{
  "num_attention_heads": 7,
  "norm": "rmsnorm",
  "norm_place": "pre",
  "positions": "rope",
  "attn_scale": 0.109,
  "extras": ["capped logits"],
  "weight_decay": 0.38,
  "lr_head": 0.00302,
  "max_seq_len": 1024
}
MLP neurons of a small language model. Each row is named by its layer, matrix (gate and up: input weights) and neuron, and shows model dimensions 597-724. Each number is 500 + 25 x the weight over its row's rms, rounded and kept within 0 to 999. Numbers have three digits each. A neuron's up and down rows have the sign that makes its largest values positive.
A block is one neuron, or neurons of one layer that tend to fire together. After each block is what it responds to, as a language model described it from the Wikipedia text at the highest values.

L5.gate51:489494491461501488513471516481499496467508488523532471464498505465512498538469488517490542461498477520503487542474509519477496481520503512478468470471545489473495458501487533493499472530497517513473500460504514480453508514510531514511491537530526491494482476503558504507472512518489476493518510497506491496524506471488518468476524558506504578531467510461504491502488517488465509472495
L5.up51:470508523492469552501495522520456546492488457487497497504519500514549450511484498494520474500522486519485497510468509529514502447482459525517494560467543479461531520518463495442519470464471515551477535529493430486516525520482527498519474455509521525468506495507531495525465476550502499499552484521538475483493516550516470508451550520522496531506467525455477509484500501516464518513543
L5.gate646:472494515493498521495471504471497521496529541473461506491499538507475483529493483535497515511506490533500529545491482499490495523518453510531502527469472505496531480554467550492525501457506488534461485455518489504474517496464505492474548462442479473478506485494515493544510501484525476470495462491523471488538528450534536475495518509535500514512542529499484529584496541462464513487518
L5.up646:514501515467511466532439531495509489488506491514536480503587489489533525531464557535524482478477522511429502541443485479493481498498515505445521497529507524516515489502518472507438466562482488495518524504519473476494497471478504478529493462483539469467496478495517522472489502511500485469524497490531500495438495530495491513509530494481525505516485500531543508437543543499481545522509
L5.gate821:486522536469509489564509485482495524507535494512512505515537451490511481487519480473516494543452483486517480508483462480486496473499530491499467499492470508517529531455527565521515517547455545509507518536481469484498490515540566535516527463487507545487517478524447496520495481462495524478474506473537511494485510488551499524492482479470555502515479525505458493520549527569506520488482
L5.up821:495514468497491492522487487478482519509494544498523484541476491487519513534497500522453537514506496475462491536470512488513534446541509472487446480483467517502520505482488526531507531509461484488495501513511495489489480518481524512503469484513487515494501479521548542480459483489495521529469529490531479512522496500496487514553482499500496503518438476491563489517528516497503460490510
L5.gate954:463498503508496484494490509459512488473477542517522492527474486514478518526498506511479529512493535515518471476491529495530510488511520518496485463497516500474481504508471504500541534454486520503529583515495500505517494537518490534497546507520496494486498483516502501487507480535462485452521495518493504488498543482519493491496511463461492505446537496562462516525498530482496526484495
L5.up954:522524507495505524582448475488521491520499501466501454522506494490480501467491513499542515530460477546536503499466464486495545547467508526484491524524527506488488496522484499504535502521473483461535483499476510472499505508504522487520492516521476513504517482510530490515499492511513503501501485508454523483449504525482538517512490474513508503494508464472514521507535498475479481510513
L5.gate1052:509488544476485507484528513485481483513467482518489505536524517516535496527479522524485494502492522481486514446488506441483493497504554538512478496462501514518569516455508499501487482488512481512509528516535537518499502516532538527508491477533444486536465470492537519522519491549481541487510519519527494502522459505472525520524479480493517516540483497511521525531442547476541555497536
L5.up1052:462537517525503515477503519505465477517507517485501499467500518484489515502478510504511475493537505509503512488549460472474526487438468486437512488505545508527509489517491525534466485528507546485537511548528494517506480541506483509554511513513444502493473468488520508515520490533517528487494518531542536473496502499515524519487489527509475453495518487509498485506482527503528493489487
L5.gate1435:496503494508485513473501517510483495496506528500534475443490501522520514500483475550499522486502503537471520540512459508492509473519521487504519503509531525497501475535455535500507520486499502481508518516499469447493541492464543498487496523509535501490518503471533476524462521482485529488586497494532468508521498521502529513503544466505490533519505520487518533515483534518496526522519
L5.up1435:514478503467468520530483490534522526533497499469505501509520511475545525501531528517498514469504463511556498491528505522499519501497484517522467519484508496498481510483528499451492503481479531493471513503495510483454534506522519485504523472516478475488483499477509507496521522526512512483481531494455485479470516478462472498540548493522512506510492466457497488502497513519527498500521
L5.gate1920:520515486505508451527468524509507467543507499488519520533508468489417441554545528494488538499480515510526502471517523503514470513444534490476490459461500517473528529493500499527526472530573524526507512485516512497538495504506456526514542459473480515512510477499511518516514596510480506506464539496511515501501469476459517515503504509493554490497529494489519532510509470488481495534470
L5.up1920:454476511495529506507469487490489515489471493472516494506464506487508514500516504487494502496487494495494470560483492540519525495541492469530529501525503534495462504487448516489522514502527496510472511454500467473486495495512480502522496516483488480487495456545462521478475524493487522497497518525486485498490506489503488485469517491509508471517469533505493465555515583500467485493510
L5.gate2305:506491509476513497508451499534455507464500474472521533477517502479526545509495478532490524484530519493486495514472526506511497491513465520461493497495512496475514481502476522537534479447490520520495561514515514504547485483492555518468489452468507518525462468482558526511496504519469479514542538520516498503517525458467472452493518535441501501494456509510429485483507529500461494488525
L5.up2305:470465486498525518480482526484503525511485489506461496431483531534541511516505494485502492466518504493526449514471505494524495509550530486523505532502530483506446484539459490487500495457524558512505506518480475472524527516540478486535499514448528508492454496513552489508495490503489446483553552500523448499504545504485465481488472524487519530511494514494492533507526517577521472526468
Responds to: Word after "in" in prepositional phrases

L7.gate274:490491510494500553504463516482472497535514530478518496477522467506510508511498494492511543493458493495481530506468518438466509503512529515490532470495492499457498494499487459484506511504476438526478549477523500540483526455479498522497483494481539493544527499501480496486477511525516493497507560538513519479529491493477539452479512517464500521440509538510470509509502496477467490515480
L7.up274:544483527510526512491527489481511456486529463475488515520528502520496488502479495485485450453512505541515467468490425472498554451486511518493439491531505524486474498523528529520477516495468495476454502477500512466456500546548498534493543443495471478485506492531517542495462509491523487521517495479549542509429467526447498556508507495488524488498502501467490491458540517532502471492527
L7.gate430:531459489459510451530513544494504553517514471500542500529511481478516510522466471477504501498502538494499481475462511452532512499553485508490505489512484497517496501510530496524517484486465482500479496547471529500480519515486504463484494464440549469519498460507472529493488492559540501513502481501528512504487483510481514501485531464484529476507495510508505489567506498508481517486526
L7.up430:491507486427447552508427547467515492529512490512473507480463488505530481497460507509505499486484486500472486462495512533472458534491510493461513480475528535510497446519496491506503482550512506513497514464498507514497481528484501504458514475478498510489503514529497522445491478499537501511509501471483548515446514531504512519530509484505492545522478528566501480495466524521534512502456
L7.gate716:446499518476536534540441498539437542485515518523534511479532502487483484524476477487493519487519538503488493498439509487471429579486522543478492499452496465485468513559479564521537468502482512550462497496521518512501521529529448491522484512474515509494519518516526541519497481525535536463477484508501497513530529492481507558491541460464513473448507500536452498430542526510514466549517
L7.up716:447509477527494546505497509520486469506525500496475466469522496534499508528489517545482525490504523475490503475498533509544526503512496489510549515458501458496495451483532520516497546520553511479464497550488485495549532544508471545507527483482491494503498495486515452489502523542502438490497496485517575504547489498508497497485503511472525478490485503510489433519535526511516519564525
L7.gate747:516529454460531480511432501506484499472493530484515483470476527509536525502487478523512500453519486503507502486539530516508494485547487533500504516505459503513524492516426538497526521509476532463516549508480496496550435480490484515509511510466510477540523490514521447475508482510542523493511528551492478484521497520505486480418513453488503468469514507479521479533510550492481478508523
L7.up747:491461521526524484449471520510523490488533527468457538495487478477529503481519522493482532508512501542517517513496499519492475510520521502494546493525512495459529465499485521513508487565462479502495518441482541489498500508509525456514472479496474498508461456512519483554545508480489519503478514489462519485487516542510511496467478447486495456509511512461496484524476512486491436523463
L7.gate1356:506523519449485487544527473477488485486514506521547518511471534497515505511477517536538476537550485520500544494491518526479481531492446513500513490488562436483488519525478519524502508446511516498524499495532553500534501467520525501505449469474502485464501528504487502530528516491483516503511506533548470500523523511488493497536459493526543518531482544502458526506519494522520506532549
L7.up1356:485455545514488481483487483479501541516465495459488479497489468521481485502542502521548506552508462483494528458487493499517536500517546546522505500498486475504524478521475516495490490522518499510545526450537495462515518513469525473459509522491466486517551496467484495480504471472517509506535525461465490511482510479526503494517506470519493509474504491518469510491491544507508529484485
L7.gate1451:500500484503493523510461527462440546511522507481529494497491490521466518456533476457498483546511496495491433504510503476484502483507439488536491534465539557464513480484473507485493494505466461506507458487517499491513497549529514527520491535449495460506506516519519512517557507507533514512525522486477498488506528478509529512505502458492510467480485544469472496524517506494557533489459
L7.up1451:506504456482517477499524526512478521519511486482471489480523534484499492503479501501503494491501506526512533484514471473493522546518515513506511503485521525498528490506488492520477452512557530450487486490521517517499482534489471484531513471538493499522471498493503455539486476474488440507497457473466521494545490462521548444534525468473513497520501508516461502494512511480484484510500
L7.gate1727:496492504500515506494472501454462488528500518525533512508504523490528507525498530520495504463467524523493467489469511468490484498494489526502474500508487533528559486434481521476478525545513515524488519498498481517476510514488466484500484482483474555513467467529560525548454482494541489506497499523505487517496510495515542467496479513527508509489516538504482486509524527528493502515522
L7.up1727:515488509496477548526495492490506464525495485531473549506514504458507495498525507450484479496424535466452487532502527541505525495499482470483515504488511540487527498447496510532479529497493511519455502505506476479498499526470504519486500500505502491524464509491518518480513455502530470508470559515430530494520544510503500472479505505481507500514477537510472510527544494519472529491496
L7.gate1858:487554474463476484527499544532483520512494478515466502489481535477527517509474497562493471476494541496471508498520558526474491532483484494480511493502456479552500472509512492516512531519495477450499479511533541468500531485464469531505518501486519521564530453494526496528519528540490493484523494496475480481477489499452523502507493460514510510515542498513489517428481504464467469531484
L7.up1858:518497480481503482518501518551477497500482458435473514486523479515538512491500504490525502511489506579479456511565486535520484488471491494535503489530500459485480494498519507483485488505486500473486513508507476485504463569520511524492485495475510477461516482455488510499502488451505485444481514491459537569480513471512504522494491527485509502483521506499453495523487521544462526487494
Responds to: Preposition-governing word endings

L9.gate1967:475547492523518522493543481488509494561538542486527497558497527503496538459500538503559497513522522485549554529489508465485522496491490487484491473505494494485492469468502503470482538514501511527518528495518457506507519508515504496492479484481503514487513492464543589493523510478535480484471469469517471478493503469537487514524491465516495484514498566449465505461533514492521515543493
L9.up1967:485502468455530492507518557498459530503506533495465535513499525500504526479462478532517532472500523491513540523494507514516519515508505481461482495489471513510505470467524486486510500521499497501496485532518495533507494526477512495512480539481527473501465496467516556512489511532531495480532521518525478462481496487464478531532491514500443520493509543473466518528520524500482490501487
Responds to: Plural noun endings

L7.gate469:467512507480499496493508529528489507498516500498480497481494470499515500523548508505487515510524534496526533526507493502454541532495493536539531537481523510481501503458448523492501512487487525546490513493490528502515471521510488472533470475462517494528566498460541508486484504484494512472515495518521498510522479480514484465495492507506479514507522520455507514519482467453524498456498
L7.up469:470490487469514485507482517521507503515482532461536499470481490505541540518500476490532475492500488535506462469451495488511488516499527516483522506485465518509497478476527493494530540548513523532509520488534505518482465535475484494503547528544508485534459519494452519507538506533480479475480491505532527505459485513537530432522494469520500521491483526488490484512531519496504464499503
L7.gate557:482510533477510506492440489492491498451526519531508546528497518501504523460498533480489475497522508494489500480475491507433513514496490498542518500507468503488504510503489509541509487510495524481523491471488499516532519502495566481479519455501491534503494490508516533464539508536523538501482473492557487480504476484450526549493528479535488518576487498475481462552505521516488501518469
L7.up557:498449482503522505505481545491469504496499504506474472511482541507501463521492502503503500513493490522521542531481492478462505508528512517482486473494473475499549507496515490537447515520497467566498519470463482510477495501517533514498538507473466522528487486483483452481529525496500449483492567489512493490480445513478500492502512530498505538526506477491484480488531480513527538567508
L7.gate789:501520517492500500568446499513469500496502496499509520466459471496516477539486492524509494476472479489493537469476485497472463481491493528496498525503493475485507483506475483488475481485473469525488511458487490529518476504473478526519512512460509509444510540535514505545519487471507471495512455511518495505491526530477508486510494510560467516502512538542505491469489510467520476538475
L7.up789:493457510474525486508415464503475471457522494486479515494535512469492495499510506465527471462510512485483509505482478467485521524504492477497527502477465480509531483485490522541500495505531488454534497503488445496483456515539517473491526454522539503512529493523519532495488541535520494487514466517484518496453480550517476491467478527494481486478486529482528510478503519468522558472473
L7.gate943:492495494458491485546498481507466473499499481479501458469496482521508531482483516461513539525497504531510449473491561496500503492520511456462480514522515527494498512514441487503477497452495522467507465502470532487499507505499478479494474490461541529490514535444548494513474533556485499486542496506488539523502485519509521509523456499508492507495465508480492517459537479512489450488458
L7.up943:477547478480506493508518536525488482522465474469508516478524471523494518473469518539449455579481477487492553476493493515485481518516506520521539478541491494516505483481534495499458527520505490496508496489488519509532495478487452481486548481537448517503460489502485551494498494544472495498482530456506502507484480498440486512532580523507537537506486463469505454546502521485525560500500
L7.gate1290:498539500512507480505482532507504469509523501497516460494495481504557433502492479489516526503476504493520496530534513477487511530522523480542488498544525555499521485529527537477505496477477502497496478504481535478539470475496560489510459517489515516498486517519491543485498541519553476532490469497499467484475512477511460518507488492524495535495527498504444486503495465520479491498467
L7.up1290:496515478468491505470472491543500502479496494533491513504487526508463500489502454515484510489499487472495518473540532494542481469488442472510494539529484512520525509569467475485496515518484493534522495466505523501511525502478478495502464562490503524517529518467471510528468517487459501472515483501526535502501487493505467462502496494487510522465540449532512508516528492506496457500512
L7.gate1777:533499546480528493465467469458514482507531491518541520506488524499519518498495490491543537500515523481542506511490557447478495466514511492478500536481494479459481480500522545511524495487462487480516515490480493498467501531512548505486491491489497475537486493462510520497497487529506491513511476541560504511461500496490522523538537467510514525515497545500486536543477512515513493455469
L7.up1777:504505489512488532488487551489486474499502497477496537525475507499488496505475507438535479492493508500524463536540515521456470477504514500510505489493477504505515466481537520500443531501500516497488472496489517552524448506551486525468533459510491488501528481512499473491512529507483499487462501458504485522502540498474532516567484516554518538501483511529510511485497506493490534526547
L7.gate1962:513466511542531419535504513515495522571518498463510491507517511523488499515526476528542489507489511475503512499480489455519516517485462499505507516493478487525520490490525491534505497533501514489492495510493526501547465535494506485518477448487519505521499457457494513540510518433491526466489491543545484500490529479531517451491511455525507528535503526492456544494512462499493467531512
L7.up1962:501495494489471475468490493520480481483538471526523497509481498518454549512514538534491482474514533472468506462492565475484486510465482484469514494507485484485516504479545473504485513520493548484550471561515512497466538494477505527518491487487483492502477484481517502536517521478498497490454501532484493488504494457501500488477506533533512483461462566486537508523493497494503498524513
L7.gate2027:462493506503497514516479495459493466554504539470492481527531523459520492513504511470536474461499546524492482495522506477510484485481503558523499510497495469528537494514502470478502470507503515530506477527500473492501483504561482508489492537477499449476475489452500465542588508484491475483514473488513440492494503470533462484503500511537515546486523526486490559556534539533540468497501
L7.up2027:474502522489517494518485463528509498476508473523521465471485487474529559492508523487494499481491520467508503482438494480502468522475513510462492502522514539479489486517503520520525515515485482503537505460472532492524520479478518535492466489513469560493524496525510530533516470507455480513473521530523471498479499488460521508491546506463493526468472518459458467484493496469493539457470
Responds to: Purpose and intention nouns

L5.gate662:474503549497567525528479512487498491476499492520493498483455529542465482494521512496471511497468498518491500490476521472548535526523480513505510506499520482473474510489504511508484498523483541500507508515509460547524462489508482483517520506479535533503540510472447534518509528519490527499496505446542480494515507458489490454561478511471493510516504473545508537461512499544468522500530
L5.up662:482491545499528482509523471475506534498506466533512535509492546503487500506512509500489528469508483508486475492507473482501490482530516523455496486497536506517496523494482481456492514540449522513471502506480496505498478490463493485514488561467523529533502512490491525507496491513518529487500531513522473497522513457521496526517510525482486497478538486497532548466516517565513530539487
L5.gate1289:494520499511541533522485480485487440553524492526502495493505519510491495557520498512496515485454477524537541521489523512482491509457466461480452470487457494523511544506529476486521593497493496511494524489487527499481535542534507495483499488522486523462486514476555526511498495511515469486500497512536475493478476443481484484459480471501490477511488488512498498495527490500514461520518
L5.up1289:447507518489534514516485541485475558488502560518447515483495510519493508483508462549540486500518488453517512516505534494460467569483531505510487499467509505501535517506499544481542457507518503506477511495514486538487439510496520507492574499504499502481499521516498475509526465510534509515510466485495525479495532516500469499540503504497525505519521469467494485488501524546504497467514
L5.gate1522:503495534517525498517449503542520491483503458479488504514543511488503527472532516489497497508480530528492513535520514503518514475499525502484513514531488451536498551453468490483450545488516511496475494531526496509452470487499530506506477478504473499462513480508489500509492484477507501491539460548530524492455521523478488513545488573531494491504513521503524503550504488541515493500441
L5.up1522:517507491510462496486478468521505517503532535527519508520559535517473492530485491499491499516497481479527532535461483514526513499516495522464526549499533448494521513484475515507500497531503513495514487436536521499549473462490449466504555517489519511518522531469493483486488511536510514491504501486469467524497491540516503507533477466519519440464498464478493557462489492462453506462498
L5.gate1549:474521474461493549526467551464521517509493505495496496528504550514501503566464496535531520485466495526522583508469556507481499501483466535470496522513471521520521460535515480472495555527467525515482504513543514487526483461523510481498522432508492545476533485456521501483497518504528473484511484505535477504473481465501541533545493490526512552478492489457421464493537468500472478488491
L5.up1549:523492479499528519521491480504524506461487525510480489485526537464491509511500495531503476495497500556515505523507524515467496487482521507492484481490427564495519544487488491496510533504514501460498479521511512499491485468457478540501500474549490519489491506476540537564511490515551523534470492534540480496512469488503496475496448498478489483549498470524487511493531493479488510517507
L5.gate1608:451482489527542518525485527498527550544481519532531488530557494514512483485520520512548482473508520533483536541535513530521492501502507524519453494493497481510529550528493440525486542478458519459456503484503494535486476521497508493487506440514518535495490501474537450512490512520566511520554493484517453476496549534467486491486461469517517498494548440449535471482544479535457506522497
L5.up1608:514517492510577501507458491504513519513477499492483474523527512474495509541481534444499489500497520517528458483504486500538487496463559553534503468469537541506513473486474470484511492495516513533504528474473462545501464472499517475474485477497473492523461514518508488488523510501485487503472523518449462496558467477495505468502502513448490509496459535547509477478496485473506481528503
L5.gate1818:501484548460535494493468504493519488478487484526457482513530500472493485499514460480531505479499470492512449525513541478505515481445515486512517478493468535516491499497447487528461541510523543519471495482427510487530472521473483490498497495501535488485554458508484525490479505517456454513496497500508458477487521495464472528509493504552497539521526469505445533476506467512482534481516
L5.up1818:471502523473493515506480488484424547490481493495533531487476500506525490525481511502515517474535527502488489481454506492503505505490493501497498492561480491491511476484482554479533553491497532501506486506449537505522505496477491559531507506507486470515509487508481520496544502497501482515527481496513472503546498518491522504499531471424502501485538549543480485488502494475469497528542
L5.gate1846:550502534524499524503492515535491467534509508495514499499542501533524485511529486507494496485512531496506527497472492511514482532534467514479501481527471514490463524498527501522512479486466526524488499515519501529517474487486498508547513458504511504546508493465501531506537541479488496528501456471522490444486501577541514458500480524519541468501515465512468516480470512492516497522531
L5.up1846:506515502483481467501465536489508507485545489528500455553517503509558485512505468483490498501520511486503502528531485517493465524482483451475502542459493539523525511493470491544501529514506478501463542513500477513557497466492536566474522528540509490524467477504530527526494484491529490488524485515480522478480515530541497502527486452475496502475517478464474476492485464502499525485468
L5.gate2097:467503478463529512537501498547533480483499495518480490454453523515466512496430499495526506473484514515511466509497510438507472513485451495472543458500477532543503488493497484527460487520497441497528493531519494533484509441484467512472569481508519541512508513520495487539538485496507506477469525490509477476506499493519487517547518478517500533491475489499488521483477477505536456528481
L5.up2097:498497498469495529481483494504509507513544501505493562532509502546497462520519497500460488528486486530477543508499521515522500490504496489458526548533501526531506506529487514470507530515469532515485471524506508511497486479522558486517510540530507499446475464459467544517497493508491518507556537539498479475506469476462474471552450438524513502465481499459458507506581512518536466524496
Responds to: Noun-completing suffix pieces

L5.gate79:479468520565506517548498543483489545530446491485499473490533494492520450515555525452500531542485498537547488523526495502453488454491510526503517517523479514483539518510510487484483482497518489520508495554485469492473522524514553554527505492526460508496509523463503540495520532499461492501501479494503455471527493465551521522492517536488514518520498530532523479533472500514532504501511
L5.up79:482537529483459504485533507484452475467509550472541498526458501500463505474449489454535530517467512491468492544499484523489466511528491547518476524493476441509501482449456526459484449521527497461521567553472519478521504485532547541511524485489517484508535465485480509481496484522517495507500535482485503480540504557523474504479489486518515483511463479531532504515504492509521566507558
L5.gate166:488514494527507479503492508477496492484516466522510513496507481504508508441532472533517469531522497513492537505475509499504485493478479497514511495505508483507551509515500502484524522491544470512488527490530494479501495513527538490540536459503518483456506470486538505495549533490480499469497471461536502484478498457497512506532498538467481532480518516476463523554517477490472485508514
L5.up166:511525463478508454525520533494514452499562477487526477532498525518529512473501520508525480468486507523542532514486483452509507475466552534493491531508489488519539503499513490455528522493506500515553513543501542525508521524496488512532483517506522489529507482477475532475535511513518496459517519495466503496491517489472556509494498459483540522508522474462565478560494509498508503500484
L5.gate399:447494508488478476492513507495493477486482462530527501481472523490463474503468498528516517508478469514564531511511469501513535472525516488505524553495469428516516489513504511495526516439496493484473505535465479482505501505507533517517509458500473505504493464507486475454511533540486515511546509484507481482491522530510495506511499470514517524476513479469470519517507463490520497477506
L5.up399:475470493487502517494476554527474481556544522508534504553464513502505505477458466521490507477497507503474492566521521547518499510487479490473469493560519510493482527508442528487528512523502500494512551505531502518478450474574536502487531447509515493472493469527546553492535500495510520427483511534494502485540564484490486550457480495485528532504509477543513507527508518532522543511435
L5.gate744:484529531518492491538482519503502516534504465481527500516507489470512516444480554485501523471511469540504517479476510496476490477493516527450544509491505519509518505509467516523458479506509546505539471492481509501494484504530555503498461493527460474495541471531526539446442546454485490521543497430491485473480531515465496518536438475520505494498486491479475500535482516508489510485506
L5.up744:571499464454468481517503523471490508542513511523547506502491517484514504469472524457469513578537487516477491514490487477469498549510488498456499502541524492468467474511467503488495517484485535507519436475513473486468525500535490522504563506484499476490494490512489460501508550534512551512506494502465498506498491500495479488471504489451492510515506510474507477523498519502513515512510
L5.gate921:483525505477495501501489485558485501515461489513484510500468503513487515497510536526498519508480504486495529516495503514528483453513490534477527474524504534516467526486542526489547474518534510519539502506485536464538503566511503493583554487494488449496490514516522467489541525505492495458513470488540532483559488432444519488487520464494505504521505472516467518518502487479489479488478
L5.up921:523484489489507516490509514468550466477543507522511505514459517485519528483517503463493495457522507501498529484506460504494482563515469540504507525511486439474489520517508519461486500490545526467509495510502494495473492454493495477529473482523482491547481491490535498517508477528484503523481515500491497485456488509472567525531494505500543497523534549507512484521472489531546494535469
L5.gate1636:495451447532486512495486485546478505523528496511510504518495520480494489490507491481524493514498455479490469520503524518522564477521478501490469518515528478507504475505496495530504500524517503530480497513512544453530488521544529502504510498498530457582502438525525504500550532518505521515510468483553503509510551509485533512480549506492490493502495490515501520545489467521527501496487
L5.up1636:462512514493491466487525550483508525523507524501485511512475510460514508528439544494505546549453486436470517504514494495499480538462502513535469439504489489515504482510484527480511539477478500546453467532521468518533521510507543548469512496481494526509499536502498495490485514475507463538474511451526476481499547520492501464488452529499515516477529514527482514533501453533524519496500
L5.gate1661:490498480472516523508477475485460500501501525452492498529459486479501460507474533557517502506490485512501556479489518499517434483542491508511507482516471498473508497478533523499536504511493482501472538472532523524555488506525517499504486480494488528568518490501532506501554535531505544502542498536535469507505481486504473513510494501540496508499515518497477497510561520450482483551503
L5.up1661:480515468503556505472483543479530487484490455484498485500539522542507503523510498534502532479497507516520484462554503515468487502528497531514515491536533500479519525508464487520515487480520476480467532476484523479531495466509532520558450499500489510504539475487539502515534507540509484489525488498521516473465482475476532519504476507523482540485517509494492484502520535473485491530526
L5.gate2023:517477502504528496507503494531510493503514546516494510477463439505490516509462497529450501523490510508479541488501498494517484478517481495531468473503444478479487472494518461521514490494475497476489484535484498514488494505493545514466494544514503511517546476475528481484490520515503505494499514472504534502463535520522530479486518482534526523482507553461529535549509491512491516503523
L5.up2023:468521482527510500556484523512468508511510477505488483506540456434473499508549496480481498474498541503465527517515504483496506511538549543538488497539528477548502471503463486504537553493526532532493526454499502506469518511482499499486498463474479528527501463469500515509490484505485515501496519498471490500512449474486528501455500506507478510510511499494491510515549499495485472513496
Responds to: Head noun of determiner phrase

L9.gate513:506505473501502544500516526495523497536541491473501513541474566511460522509523561490538546497528509544478490492512493501496468515500526482493509535514490429504518503488496461519473505481515500506474490507477529518487489532482487551527517536500492485512500455473476471485513533534542515460530494492541491496439475502521521487510499511523491503515511485522487552513538486472493528516500
L9.up513:483485548556487485528476504495508486486495509538475516512503497476515421448484493486499521494472491506525491512534524517516473528489521500488525499501485467513492550484495544440468475488489515495513489481505418548500476514517512488523599563494505515524546494481512500507506523447465475521494477497466518483518508500486467474530483533483525477537513490528469522524501474452514486485509
Responds to: Attributive adjectives after determiners

L7.gate566:516518537530536489527474541493413530519508505489499485473513514473481530524521491485524510483507502497516527493496507467513490489496475481488481489483524529495501487452515464484506518469505553475438481524498497519538469492461496504519489492506522490526459503512503509521506547515503497543493562510513501478524538482504491463497518492498501483479483554478479497489504517478481480539491
L7.up566:465488526488512517491491527472464496516526470486536486511477503532489492531494498517533484497516509489507447506481520507476469488537486507549523480502473537513503483452486492493532552497494444460506471516502485538503502520524497525496495524506505510490528514521512474492504509488466483514472482490495553511474545501482516531502476471496480484475509470505498495457517501535489475525468
L7.gate938:517504496551476491513531490534512487547517499535482516539534498488480526506509529547544532503479478512522547516508500510512513500502526515509487541476520505519525575507479514482546463492482480459489510436500511515498432541510538509519505511492505508498520488476488547465496509513504524547525489489463484473513494487505500527521508500512555446468488512524468544519497556507496498488485
L7.up938:480493480506488523487492511502506518545490470456457475511505484491514521504486523497519480504497531514520517533469513504473481494494468494509502471446507451447494480471496553473477495532529515504535456479515524487537502474520469549501520526530512496556516506471536489499489524517484501485495487547493531502511482529528485466497474502499534456516493517505542464506477463458496458494493
L7.gate1073:531471499484522509514499501508469507526560503519548476497500475479511486512518517523517523464488527521526494449468523450485435474483457451525500501516511517494530489487477486505548523499493499569472509440494513511518480497491473521496534486473494532514519473472522498456513521510463499471528499519544438491484496501502528528513520513464492512504454515515528554486475513439475500507493
L7.up1073:526498487513504530541487576474498551484496515504507523523453466509498500552465489501503528502445544500520524512504537440514462512533522491476456462491501487537511482515521424496452499521516511517490521493525500519528471471475486511538503477492501490495494484505516536499542512496521475520435549476513553478506511495471509507515483486473507513527507480529497482503477532481471500560489
L7.gate1312:468472497460527482538527545540483524508483505508500518495479485517549542508510492498534528502452476459555506517462494519510422525494506491511457477459548526436548475481492489557526530469498492475432483480498510518470518519475492493517494526517515526515518479497532510467514506531472480498497499477511482506517527516499554496492491497513488494494539496510478507505525495471526517513491
L7.up1312:486491511489519465506446494488498512449508487490546514514532511508500522505503481460488521477519525502485501499507545480478504497487548541487508510471476484517503505463548513475497487463470509489490501532504483459474465507518546515501488512486458495479517480452497520531527536524520498501510503497501494508478473492495524508498532481504522518510508518513448557510477522515481505521462
L7.gate1528:551516489465517451521495497530462504551482498496463554488489509468489520500499477562490515508528495452496512488542460487471477538509520547467521483508486550518457505518501485449508529476504492492507495501492523535548492464507521518480510487501546533501484509492510516521544548530510488499492496483537464475513471506529472511526520473468491502521503480508472474503494479473472494517534
L7.up1528:480484487495490523478509465508534468531465481519474509492480517533489495501499476556506535473517471507460465500492454510519445498500511496503507560541509502493527540495493476490500534507486493501519461494477506536502527480492502491483478510541507515493535508432547491510471522473492482481503495505467516470543518520482501476513505504505493502498471451470480489522466494495514523475508
L7.gate1867:520509517499551503514495513512478533556483514433519463509535513473489499506555501458509482508536551538544472530504486502533514538531512500480513480452507454494505466470472495485497508480473507486484489533522532542489501500492476544472498499504475533523488516539470496500501535538460501521467473496494507478515506505503492477490507503497523519544530476507487516539485458515451491534477
L7.up1867:456498491497492474505528513520488478521455457464534493466485496502471494519465508515517521429502485479495498454480479460501498467495496487487478481530508479529456471484476490487458532519516491506497504491504553478531503489483532507523482496525492509518454438486445507493474544533491487529528527519484497511477525478528470531479507544467494504535501497487544509488540506488514568517524
L7.gate1992:514486494490497497502475490481470480514504519463487486472515516522492539450492500521511493457470527551486560532509483531510484490478514491503512542472496489484541551505480504470499521455500486446494483479504502523472535477502526522490470503510522486491490497496488524484482509505499463519473500434525457483445445539490541506572504517519569506501529506469534502513508471491501518473511
L7.up1992:489504471473541485481504529488471487516461500510484486507529519529495524549520517526494530507477496460487465473515510485518473514464484493495527487463482524513478507528490518481502518539507473451484456536462518497533469497458507526515517486479530505508506543506488464463477550463498498491476455460466527475484488490492493508506500476502509466530514473541486508496576502478515481519517
L7.gate2098:477480488479544521518473493502501558506497503527501527527480497485494486492478521517513490477476513526534565515505470494481498517495484499475507512500452495547553451533495474478536507546507535480472495479513468523552495512483473519513502484494486502532475525500547530508547505582534515470531534486492452445485508486497506438533468488499468503478491510466492505485491497473510484553497
L7.up2098:488547506551498499498518522464518479491518488515478521527534471541481517497483509515524525490496490526489492487510468486463520471515482511499520539518502518475466482528520516482491508522527459522509517489494511488519477510547533549539514498473521480477537479507510533512473495503508514502482515539551480544456496517479487540537505480484480510513489530500449481543530503493513508473493
Responds to: Noun-completing final subword